Part of a small language model's weights.
Architecture: learned and rotary positions, no biases in attention or MLP, untied embeddings.
Training: a variant of Muon for these matrices, 1591M tokens.
MLP neurons of a small language model. Each row is named by its layer, matrix (down: output weights) and neuron, and shows model dimensions 229-292. Each number is 50 + 12 x the weight over its row's rms, rounded and kept within 0 to 99. A neuron's up and down rows have the sign that makes its largest values positive.
A block is one neuron, or neurons of one layer that tend to fire together. After each block is what it responds to, as a language model described it from the Wikipedia text at the highest values.

L9.down211:47 59 61 57 59 52 53 40 40 54 60 35 67 33 38 33 52 41 54 57 50 46 51 47 49 55 39 57 39 47 45 63 56 37 55 63 49 53 48 54 46 42 48 68 53 26 57 45 43 46 32 42 41 72 15 46 41 57 52 63 36 42 40 59
L9.down474:53 44 25 11 56 53 67 53 39 54 41 36 55 67 43 63 53 61 35 62 49 82 45 54 37 56 59 47 33 51 52 69 49 53 56 44 47 58 59 65 61 30 36 48 51 39 38 66 44 40 44 43 58 57 58 65 37 83 40 52 68 37 48 63
L9.down498:54 38 44 44 52 67 26 49 57 41 63 72 37 78 19 42 30 57 69 31 58 54 64 45 59 50 21 18 52 54 57 62 70 65 47 47 51 42 48 64 37 63 41 57 42 53 60 35 37 60 26 57 62 48 49 52 66 46 48 44 53 49 38 52
L9.down553:55 70 45 51 55 52 41 56 46 61 44 54 52 41 45 30 64 62 43 36 49 56 73 56 53 49 53 38 33 58 63 49 53 55 72 46 52 51 50 47 65 27 54 53 47 42 50 39 67 39 46 42 28 51 25 41 45 49 60 37 57 71 68 44
L9.down600:60 44 62 55 51 51 59 52 59 48 51 53 41 43 51 55 59 57 74 54 67 54 41 35 24 53 51 61 57 49 46 33 55 59 50 54 37 44 45 54 71 56 49 29 36 53 46 47 47 53 32 44 34 45 44 55 51 51 49 47 69 47 62 81
L9.down644:64 51 59 36 57 66 54 72 46 58 46 44 48 54 48 32 58 58 59 48 40 52 32 55 61 28 35 51 60 51 31 61 42 23 49 40 30 67 55 41 42 42 44 40 47 50 50 43 53 62 42 33 46 42 63 33 55 37 51 44 54 48 57 47
L9.down775:47 78 38 36 48 47 48 62 48 54 63 28 67 53 53 60 54 69 59 51 60 44 48 65 58 53 38 44 62 46 53 54 48 48 58 44 45 41 41 35 66 54 53 44 60 33 44 50 47 30 34 62 69 46 45 48 69 43 52 67 54 48 32 56
L9.down823:46 57 43 67 46 55 18 19 65 45 28 56 40 44 38 51 40 54 40 45 72 42 57 60 48 50 42 60 45 66 44 72 68 61 66 47 51 47 66 40 39 44 61 36 50 41 22 47 54 72 62 37 56 52 54 71 38 58 89 71 61 61 34 57
L9.down1007:46 54 60 49 40 55 56 37 47 52 73 31 43 64 59 29 52 66 44 58 52 50 42 61 57 58 50 27 50 59 78 76 46 50 55 63 42 33 51 46 41 69 58 49 48 45 41 68 40 74 48 51 30 43 43 41 66 53 50 48 55 47 43 60
L9.down1021:28 45 52 33 52 50 41 61 40 54 60 59 58 61 71 48 55 61 41 60 43 60 51 25 46 50 63 48 58 38 42 54 57 44 45 42 33 60 47 52 38 43 46 53 44 43 44 50 71 57 68 32 51 55 49 33 58 52 43 45 56 58 57 82
L9.down1250:67 55 50 56 43 53 48 25 54 55 35 64 44 47 47 37 40 59 41 54 46 41 65 65 41 50 58 31 66 57 45 30 45 56 48 53 58 65 12 51 47 34 37 68 60 64 44 32 54 46 47 69 24 38 59 52 24 49 36 19 68 38 46 69
L9.down1369:42 45 53 46 51 53 66 71 63 34 39 64 44 41 35 53 40 62 52 80 32 58 66 45 45 73 27 30 62 41 47 32 42 60 53 55 48 45 47 45 50 37 61 41 61 57 37 38 58 29 61 33 39 58 40 50 47 49 55 63 48 60 59 28
L9.down1412:40 77 51 64 51 78 64 46 46 66 58 71 28 56 63 47 82 55 36 65 43 59 43 48 38 50 42 37 56 55 47 41 41 75 43 85 45 42 59 55 56 69 51 43 45 37 54 48 56 43 78 56 60 50 66 59 63 38 43 22 60 51 56 56
L9.down1422:41 42 64 35 70 41 55 12 39 57 31 61 48 58 62 47 78 35 53 27 40 29 52 45 83 69 54 29 45 47 75 57 51 66 64 51 18 39 63 62 35 39 46 49 23 28 48 61 47 45 49 43 39 43 61 27 46 45 74 41 47 52 36 53
L9.down1674:49 51 40 55 31 46 60 58 65 54 56 52 48 45 80 44 48 50 53 65 61 51 45 50 78 53 42 57 46 67 57 64 69 52 51 53 38 69 41 39 33 55 31 47 66 71 31 29 53 67 40 51 43 65 48 45 47 61 52 59 66 40 46 38
L9.down1696:50 53 51 47 59 61 59 51 53 46 60 44 55 58 66 26 63 72 46 51 45 72 50 38 38 36 40 39 61 53 39 19 54 44 52 43 53 38 53 32 48 57 77 59 60 39 39 60 50 55 66 47 52 55 63 71 47 52 46 62 62 55 22 43
Description: Word-initial B fragment. Single-letter first pieces of split words, mostly b or B (b|oss, b|ubbles, B|agh, B|ibescu), sometimes c, g, p, or short words like is, was.

L9.down140:63 49 59 49 50 58 47 42 49 61 23 28 43 41 58 35 55 35 51 42 45 48 51 39 30 53 49 70 52 83 66 64 60 72 50 47 76 44 30 69 41 51 52 64 23 62 62 48 66 54 31 69 41 62 70 51 75 49 49 54 43 46 32 50
L9.down388:58 59 79 41 33 48 52 47 55 53 63 47 74 56 37 51 39 49 71 50 29 64 24 44 40 26 42 41 50 66 65 51 56 51 55 81 62 36 51 53 45 55 57 55 55 43 41 50 45 61 55 39 61 49 53 38 50 52 37 43 38 47 47 35
L9.down513:66 51 52 73 65 50 55 22 24 40 38 34 70 44 49 55 44 61 52 35 49 64 51 53 54 30 50 70 56 42 48 39 37 30 47 40 32 54 45 56 46 40 54 31 37 47 67 31 52 54 50 47 47 58 39 60 75 63 35 52 55 37 51 57
L9.down580:55 41 77 60 47 59 37 29 38 50 45 47 47 53 48 33 45 61 53 51 51 42 29 45 50 67 74 30 57 40 25 62 53 57 55 59 49 40 68 58 66 23 51 57 67 32 55 60 38 47 35 60 67 49 45 24 43 31 55 29 61 43 51 49
L9.down626:49 56 24 61 53 70 57 35 55 44 61 76 53 61 45 44 43 51 32 47 62 60 64 65 32 74 49 46 62 52 26 30 32 31 48 45 55 47 42 35 43 43 49 57 58 62 58 53 37 34 48 48 46 47 63 64 59 62 58 51 66 44 53 54
L9.down640:36 31 59 37 61 54 34 53 47 47 55 21 55 48 34 58 66 37 29 56 54 49 68 47 39 44 47 50 65 66 49 68 50 38 32 46 61 49 42 49 30 51 33 44 62 55 52 43 72 35 46 61 67 59 62 37 39 36 52 56 40 33 66 50
L9.down831:58 42 65 49 34 63 53 43 41 56 37 41 59 47 54 41 46 31 12 55 40 69 39 58 44 38 39 60 40 55 60 46 66 59 38 39 56 68 55 53 55 44 48 49 51 68 64 26 63 68 10 51 41 29 70 34 42 60 59 63 48 63 47 40
L9.down885:37 69 54 37 77 49 40 59 60 51 62 52 40 75 52 48 61 32 68 51 62 50 70 51 50 53 62 54 42 66 45 67 32 77 42 47 52 61 38 71 51 79 58 48 45 46 31 81 57 42 38 52 59 44 42 36 58 46 52 39 60 28 33 37
L9.down908:35 34 61 64 16 58 55 59 39 52 47 32 60 31 43 51 42 26 58 53 47 70 45 37 61 55 44 73 55 49 42 37 43 45 34 62 69 59 45 46 70 36 48 51 55 38 63 48 59 60 74 67 48 49 46 33 51 49 44 64 61 49 50 49
L9.down947:59 32 60 39 51 47 64 58 58 34 43 53 59 50 61 36 55 58 68 15 63 35 42 66 46 50 44 29 52 54 29 42 56 20 54 67 40 47 36 33 35 56 59 32 57 50 43 36 44 31 28 45 33 42 75 58 73 58 46 50 52 49 48 48
L9.down1191:40 46 57 53 64 58 66 51 49 55 52 44 38 49 49 38 50 67 64 46 43 30 47 64 64 52 51 64 39 34 58 64 54 57 57 34 60 29 72 43 28 50 46 56 50 51 62 56 42 31 52 44 63 62 34 49 43 51 50 35 47 49 48 41
L9.down1235:51 49 63 59 56 49 48 51 47 47 40 41 46 57 68 41 52 45 44 62 50 52 63 49 61 66 45 61 49 48 24 37 48 60 35 36 61 60 57 47 65 20 45 64 41 56 65 48 69 46 73 47 74 49 36 67 66 43 64 53 42 42 54 47
L9.down1293:32 71 60 61 60 57 48 57 47 22 38 31 37 43 63 59 40 58 48 53 45 67 60 66 56 44 52 79 59 57 42 39 51 39 20 48 74 47 51 62 40 44 67 58 48 47 48 28 64 67 60 58 54 69 54 62 46 62 68 44 67 20 39 54
L9.down1298:36 40 37 52 47 45 53 63 53 44 57 64 47 55 36 60 39 56 34 46 48 66 57 51 47 78 38 55 57 54 57 46 40 61 51 48 59 52 23 37 24 38 50 66 31 63 57 41 46 63 71 50 41 47 49 60 48 54 41 45 61 41 50 38
L9.down1356:85 46 55 64 44 55 38 39 22 46 82 41 65 62 50 38 36 49 66 38 60 56 52 50 53 41 47 63 61 56 64 32 44 46 60 59 49 51 38 31 42 59 40 38 46 49 34 38 56 51 54 70 47 50 68 24 54 63 37 51 65 37 40 37
L9.down1514:52 64 22 45 37 52 42 50 66 54 57 61 52 61 61 59 60 51 57 42 41 31 49 61 57 59 43 50 52 40 69 57 32 39 44 49 63 34 33 52 24 52 76 62 73 41 38 39 41 61 44 54 54 52 42 40 56 64 66 41 55 61 63 60
Description: Word-final adjective pieces. The last subword piece completing a split word, strongest for adjectives of character or mood (prot-ective, na-ive, errat-ic), weaker for verbs (inter-act, sh-unted).

L5.down442:55 50 55 32 46 34 49 60 35 68 42 60 66 29 71 49 58 30 28 40 39 41 45 22 61 40 38 49 46 60 49 65 42 33 27 48 69 55 46 69 56 61 53 31 45 54 55 54 55 32 37 39 51 33 59 39 54 51 58 42 44 31 55 54
L5.down878:64 58 40 67 49 54 47 30 47 59 41 53 81 60 58 62 51 59 52 40 54 30 44 57 58 61 39 59 63 58 56 43 48 38 53 53 47 30 56 65 60 27 43 19 32 47 75 57 34 23 47 44 66 22 39 61 48 67 63 36 48 43 67 52
L5.down1557:46 30 37 63 55 58 62 47 65 67 35 43 48 45 49 54 45 44 51 59 47 52 43 33 66 65 20 36 43 42 35 55 49 50 46 60 49 37 27 66 41 44 59 48 43 62 46 57 59 17 47 47 63 40 51 49 34 47 53 40 23 40 59 46
L5.down1636:50 52 54 49 34 58 30 65 46 78 32 53 44 62 31 66 50 55 44 51 47 45 24 49 36 51 56 50 54 44 39 56 55 41 47 49 52 37 45 52 50 55 18 22 44 55 62 37 61 61 48 75 41 57 49 58 46 54 49 46 50 42 60 55
Description: Adjective-ending word pieces. Final pieces completing adjectives or compound modifiers such as monumental, incisive, three-story, plus final digits of numbers in tables.

L7.down1119:63 53 48 48 44 49 51 32 63 58 61 45 47 41 76 30 42 59 49 47 53 50 47 73 51 49 58 57 73 49 62 43 61 31 57 47 59 48 53 40 37 75 36 43 62 53 47 52 36 54 53 60 44 26 66 45 54 53 37 40 45 66 48 55
Description: Adjective completing a modifier. Adjective endings or words that complete a modifier before a noun, usually after "a", such as intellig-ent, simpl-istic, better, admir-able.

L5.down654:27 26 40 54 54 54 40 56 71 45 68 42 51 41 68 55 49 42 49 37 43 52 31 59 62 57 66 56 37 49 65 48 48 61 67 40 54 46 59 39 35 48 55 58 60 51 43 53 53 45 59 53 45 58 43 52 52 44 48 44 65 39 65 64
L5.down893:45 62 55 62 36 41 66 38 69 38 67 65 53 62 38 29 52 66 36 56 62 37 61 42 68 60 64 43 08 55 67 36 62 11 55 40 45 50 59 50 52 70 46 43 27 77 64 37 41 42 42 66 63 61 58 63 51 35 58 36 42 66 39 50
L5.down1098:53 37 39 40 43 63 33 52 78 43 34 62 51 30 60 41 78 54 64 52 48 60 52 66 54 56 30 54 48 34 45 42 74 32 41 37 29 53 47 65 49 74 29 44 63 55 61 50 51 47 50 69 46 59 56 29 31 74 62 48 47 54 72 69
L5.down1187:24 53 46 43 32 50 45 75 48 45 47 45 32 57 70 62 61 38 61 50 79 60 31 47 25 46 49 63 53 43 57 58 68 41 52 51 51 79 50 50 45 49 26 44 49 29 58 60 44 21 44 37 48 53 44 63 53 62 56 52 72 48 51 63
Description: Word-initial b fragments. Short word-start fragments, mostly "b" before the rest of the word (b|achelor, b|iscuit, b|ordered), plus abbreviations like c., b., GF.

L7.down202:46 42 41 58 40 49 36 56 50 38 48 49 59 55 51 41 56 54 53 41 54 53 52 18 59 52 63 43 50 18 43 67 40 45 54 41 37 50 47 63 33 66 59 56 53 54 40 52 39 50 52 81 55 56 53 45 39 39 36 32 46 53 62 59
Description: Word-initial letter B. The letter b or B as a separate first token of a word, often after a quote, bracket or table pipe, as in "b|oth", "B|allymena" or "B|ustamante".

L5.down320:47 52 40 16 57 42 46 67 51 69 55 56 57 40 39 52 56 48 48 38 56 58 62 39 55 62 70 49 49 64 56 54 72 54 63 33 48 41 54 60 65 59 65 37 40 46 78 52 63 46 73 51 45 54 58 60 69 50 44 38 18 29 63 41
L5.down582:23 59 49 30 62 36 65 59 51 50 50 57 62 65 62 44 53 32 42 57 42 42 45 58 62 53 60 40 46 28 46 47 40 49 87 21 77 16 37 39 41 67 25 41 53 60 34 59 56 27 65 44 16 37 56 41 40 53 58 60 37 46 64 51
L5.down1371:39 66 40 66 61 39 48 45 71 58 58 39 55 58 58 38 70 38 66 51 32 39 47 34 49 39 42 63 43 48 54 57 58 45 37 51 56 57 34 30 26 29 69 48 37 58 54 54 26 43 40 41 66 70 53 43 59 47 56 61 48 48 66 45
L5.down1443:24 45 62 34 51 61 66 73 53 66 69 32 49 55 60 58 67 50 65 53 61 42 36 44 54 45 48 43 55 60 65 55 32 63 56 36 60 53 48 56 51 42 56 50 64 54 77 55 15 49 47 54 64 69 62 54 49 62 62 44 47 27 58 48
Description: Birth date completion. Final digit or space in birth dates in biography openings, and "to" after a birthplace, such as "born 28 January 197|7", "born in Damoh… to".

L9.down97:55 54 58 51 49 51 35 35 37 50 20 54 45 52 44 32 69 50 37 40 50 57 51 65 35 53 55 40 40 69 48 44 68 62 51 58 51 59 36 34 80 40 51 57 61 45 67 53 44 51 57 36 46 36 37 45 48 53 70 35 74 70 53 41
L9.down202:35 48 32 58 57 55 61 33 68 63 59 48 72 66 50 29 62 31 58 43 64 41 64 58 58 61 38 29 42 33 48 49 65 36 53 39 47 65 56 46 52 34 44 65 59 59 61 54 39 30 56 67 54 36 34 53 34 39 60 45 37 50 60 33
L9.down286:73 69 48 45 52 42 47 71 63 46 50 47 48 49 71 52 45 46 59 76 69 48 60 78 50 33 74 31 46 24 49 65 32 37 57 64 65 37 27 57 53 46 47 47 55 48 78 35 51 34 57 59 47 74 63 48 30 54 66 46 36 55 46 55
L9.down394:41 40 39 28 69 44 52 32 36 55 53 69 42 54 21 41 60 47 49 32 37 49 29 19 51 50 39 38 54 42 37 67 66 45 71 48 70 42 41 47 69 27 55 44 39 43 61 48 48 55 50 47 56 64 64 20 43 69 52 47 56 42 66 59
L9.down399:62 48 47 24 47 36 33 62 63 46 39 45 61 37 69 33 56 49 72 63 62 54 47 49 54 67 62 24 48 78 28 53 56 60 58 56 78 50 50 62 72 59 73 59 57 29 49 54 28 49 61 77 69 56 25 54 46 55 67 56 61 65 39 55
L9.down534:61 57 78 29 46 44 52 46 22 48 53 62 43 66 50 67 52 64 59 63 47 53 46 59 47 49 26 58 27 47 31 50 56 56 55 54 48 57 50 36 42 54 57 52 37 40 32 48 46 43 60 45 51 45 39 68 50 42 51 38 46 63 58 54
L9.down561:37 57 44 39 61 44 64 31 55 52 61 63 56 34 38 57 65 37 68 67 74 53 37 45 53 50 55 63 52 61 40 63 51 54 56 56 44 49 41 50 34 43 53 74 35 49 55 69 56 52 48 37 49 50 65 49 69 60 38 48 50 41 45 33
L9.down647:51 30 46 47 43 34 34 53 46 48 46 37 74 74 51 52 73 48 41 58 52 50 57 44 57 57 53 43 40 50 42 34 40 48 64 48 31 54 74 49 37 37 55 36 49 47 51 50 55 54 76 61 46 52 53 46 56 66 31 69 56 48 43 64
L9.down712:67 49 65 60 48 79 72 50 46 62 49 73 61 49 68 49 41 43 51 58 44 65 38 47 35 46 72 44 62 55 39 45 55 34 52 58 34 54 51 57 74 53 44 64 58 72 70 52 34 44 70 53 60 48 55 65 38 72 61 60 63 44 57 53
L9.down923:54 56 48 52 62 44 30 59 51 33 36 51 78 44 65 30 51 41 68 37 52 62 64 66 76 65 63 46 69 48 45 39 42 40 43 35 25 44 37 45 57 41 34 66 60 46 19 39 56 63 45 45 39 46 37 66 63 67 39 44 49 35 45 60
L9.down953:30 42 59 37 53 42 56 33 56 43 34 20 66 27 36 49 63 66 43 65 51 29 56 45 77 52 48 52 61 42 42 37 58 59 32 41 39 52 33 38 50 42 68 53 43 60 33 37 57 35 50 38 61 49 51 59 48 64 56 53 51 35 39 48
L9.down1019:53 50 64 63 49 47 52 35 45 66 51 31 63 50 61 59 45 38 54 54 64 53 42 58 42 60 49 31 51 48 37 40 50 41 51 48 48 62 41 61 70 57 60 65 49 67 43 43 48 47 47 46 67 55 50 60 72 57 42 45 53 35 33 59
L9.down1161:49 42 61 32 45 59 58 72 60 50 56 42 61 50 35 66 60 55 46 51 58 72 62 35 50 47 50 50 43 35 32 26 48 69 67 71 49 51 55 45 39 31 64 33 47 70 34 48 64 50 50 26 35 66 44 43 66 52 57 48 66 46 54 33
L9.down1172:31 57 52 44 46 70 73 41 43 44 50 62 53 46 56 45 55 60 65 59 42 55 70 63 47 58 60 63 61 56 52 40 38 32 67 59 69 32 41 32 50 67 39 43 46 62 46 41 73 62 58 49 50 40 18 57 52 49 44 47 31 33 47 55
L9.down1477:29 70 46 54 58 14 48 41 50 40 38 76 34 55 51 45 44 45 46 30 65 38 43 24 53 64 40 50 53 53 50 14 47 57 67 45 50 83 56 54 44 57 57 35 50 45 79 38 68 47 54 36 31 37 46 49 56 41 33 63 39 64 69 46
L9.down1566:46 45 63 39 42 54 53 56 50 27 51 44 47 44 69 47 39 60 62 57 32 73 46 61 64 45 30 62 38 45 47 77 82 48 53 68 30 36 53 48 60 52 47 40 64 50 49 49 56 45 77 64 75 51 60 41 63 66 50 57 43 54 35 50
Description: Birth-year end, pre-place tokens. Final digit of a birth year before the death date in biography openings (174-5, 187-8), and words or separators just before a place name (in, of, to, commas, table bars).

L9.down89:52 31 38 69 42 48 65 42 56 75 53 46 65 56 54 36 47 41 53 41 61 64 52 56 49 40 68 76 45 38 37 63 41 52 40 52 32 37 28 62 39 63 50 63 55 44 56 61 52 50 52 47 63 65 72 54 60 57 55 57 68 48 64 72
L9.down359:60 48 40 47 30 72 28 29 46 60 49 15 55 58 46 54 52 60 56 48 65 60 73 38 60 49 55 51 38 50 42 40 57 35 62 55 58 61 60 77 67 70 51 61 35 62 50 35 38 45 50 33 54 71 66 58 53 43 43 55 62 40 39 70
L9.down397:61 61 46 43 67 41 73 76 32 25 60 34 47 58 57 29 58 58 39 36 52 74 51 51 37 39 51 61 41 33 31 60 54 58 63 33 39 61 51 54 44 58 72 50 47 37 35 50 65 71 43 79 42 43 44 53 71 31 38 64 39 44 62 56
L9.down676:46 53 60 48 76 38 51 55 48 46 28 45 44 57 41 13 30 71 55 60 54 32 34 62 51 70 27 64 51 50 26 35 69 55 56 47 24 55 73 38 40 50 62 40 42 66 58 61 59 56 60 40 58 18 42 55 54 37 40 59 45 36 50 67
L9.down695:49 44 16 51 57 42 75 55 52 47 49 16 49 43 54 62 37 67 58 32 54 58 31 62 33 54 49 50 37 53 42 56 42 50 57 81 59 59 69 47 66 72 45 55 55 22 71 34 46 35 52 78 52 46 74 47 59 59 61 33 46 40 39 65
L9.down698:48 48 53 67 56 44 45 59 46 75 44 72 49 63 53 54 55 70 50 38 31 55 56 41 80 70 39 42 79 42 49 64 65 58 39 43 50 45 35 37 43 51 44 41 42 48 45 61 60 38 52 54 44 51 37 44 50 35 52 71 54 59 41 50
L9.down769:56 57 43 49 45 36 36 34 44 60 57 44 53 46 52 45 61 61 28 26 53 58 52 57 55 33 35 43 23 46 35 63 54 58 55 54 37 46 59 72 67 47 47 43 37 70 59 54 42 39 46 43 32 61 39 54 46 55 57 40 55 24 36 63
L9.down772:28 70 63 43 57 57 67 41 58 55 40 46 45 41 53 53 61 66 34 44 45 69 40 53 62 48 51 60 47 70 34 26 61 51 47 31 54 39 48 49 52 69 49 37 63 49 45 41 39 50 43 24 51 50 52 64 38 68 62 25 49 34 50 66
L9.down821:44 52 61 53 52 54 37 47 62 48 57 63 39 57 35 58 54 50 53 63 57 53 59 59 67 44 37 51 63 49 51 21 62 55 40 22 74 38 59 21 59 29 48 45 63 59 43 58 35 41 50 61 59 84 23 66 55 32 56 48 57 47 64 50
L9.down948:31 67 59 41 54 70 50 54 44 37 59 50 60 58 62 65 52 41 69 29 68 58 61 36 49 44 61 51 35 50 64 47 39 64 60 54 48 56 58 31 61 27 62 45 47 46 55 61 44 63 48 48 49 47 64 72 48 58 38 57 68 49 58 59
L9.down991:59 54 45 54 46 67 41 40 52 62 27 63 46 19 40 46 41 60 28 56 57 54 43 41 52 61 47 61 56 68 61 32 36 49 55 38 27 54 63 30 44 40 54 46 51 50 29 42 56 50 43 50 48 52 56 55 65 47 41 80 45 36 41 53
L9.down1282:47 46 69 48 46 57 44 40 39 46 63 65 36 59 50 42 65 46 60 71 54 38 52 60 59 43 57 25 42 66 54 52 53 39 49 34 42 63 52 65 47 41 37 43 40 40 46 33 38 52 84 73 73 35 38 38 51 52 60 39 73 42 63 49
L9.down1345:66 32 54 56 63 44 67 30 51 57 34 57 70 66 34 65 37 32 21 38 30 33 36 32 70 59 37 50 56 52 50 28 77 55 37 61 60 71 44 39 61 53 38 46 54 54 16 70 51 43 42 41 55 39 48 55 59 49 57 63 56 41 51 56
L9.down1495:47 59 72 40 69 53 67 52 46 68 67 54 35 49 50 37 53 31 41 48 45 45 55 36 51 70 36 60 17 34 46 53 52 44 36 37 38 37 66 22 45 55 35 44 53 49 45 70 39 52 45 53 35 34 67 47 38 54 40 56 52 27 50 49
L9.down1646:53 45 46 53 59 47 60 51 70 49 34 22 47 54 51 54 43 54 47 40 41 35 41 28 63 69 43 56 57 52 35 33 34 59 32 38 53 41 54 71 51 35 42 39 54 63 53 68 48 73 30 67 42 60 31 47 57 48 57 43 65 64 61 37
L9.down1704:47 45 58 40 45 40 37 30 51 58 40 27 55 68 55 68 70 53 51 41 74 28 55 25 60 43 52 63 29 35 38 37 30 64 40 35 66 51 43 66 60 43 49 69 39 51 45 33 42 61 49 32 53 51 44 45 56 59 48 60 51 36 58 42
Description: Track-listing row numbers. The period after a track number in album track-listing tables, like "| 9." or "| 11."; weaker on word pieces in media and credits text.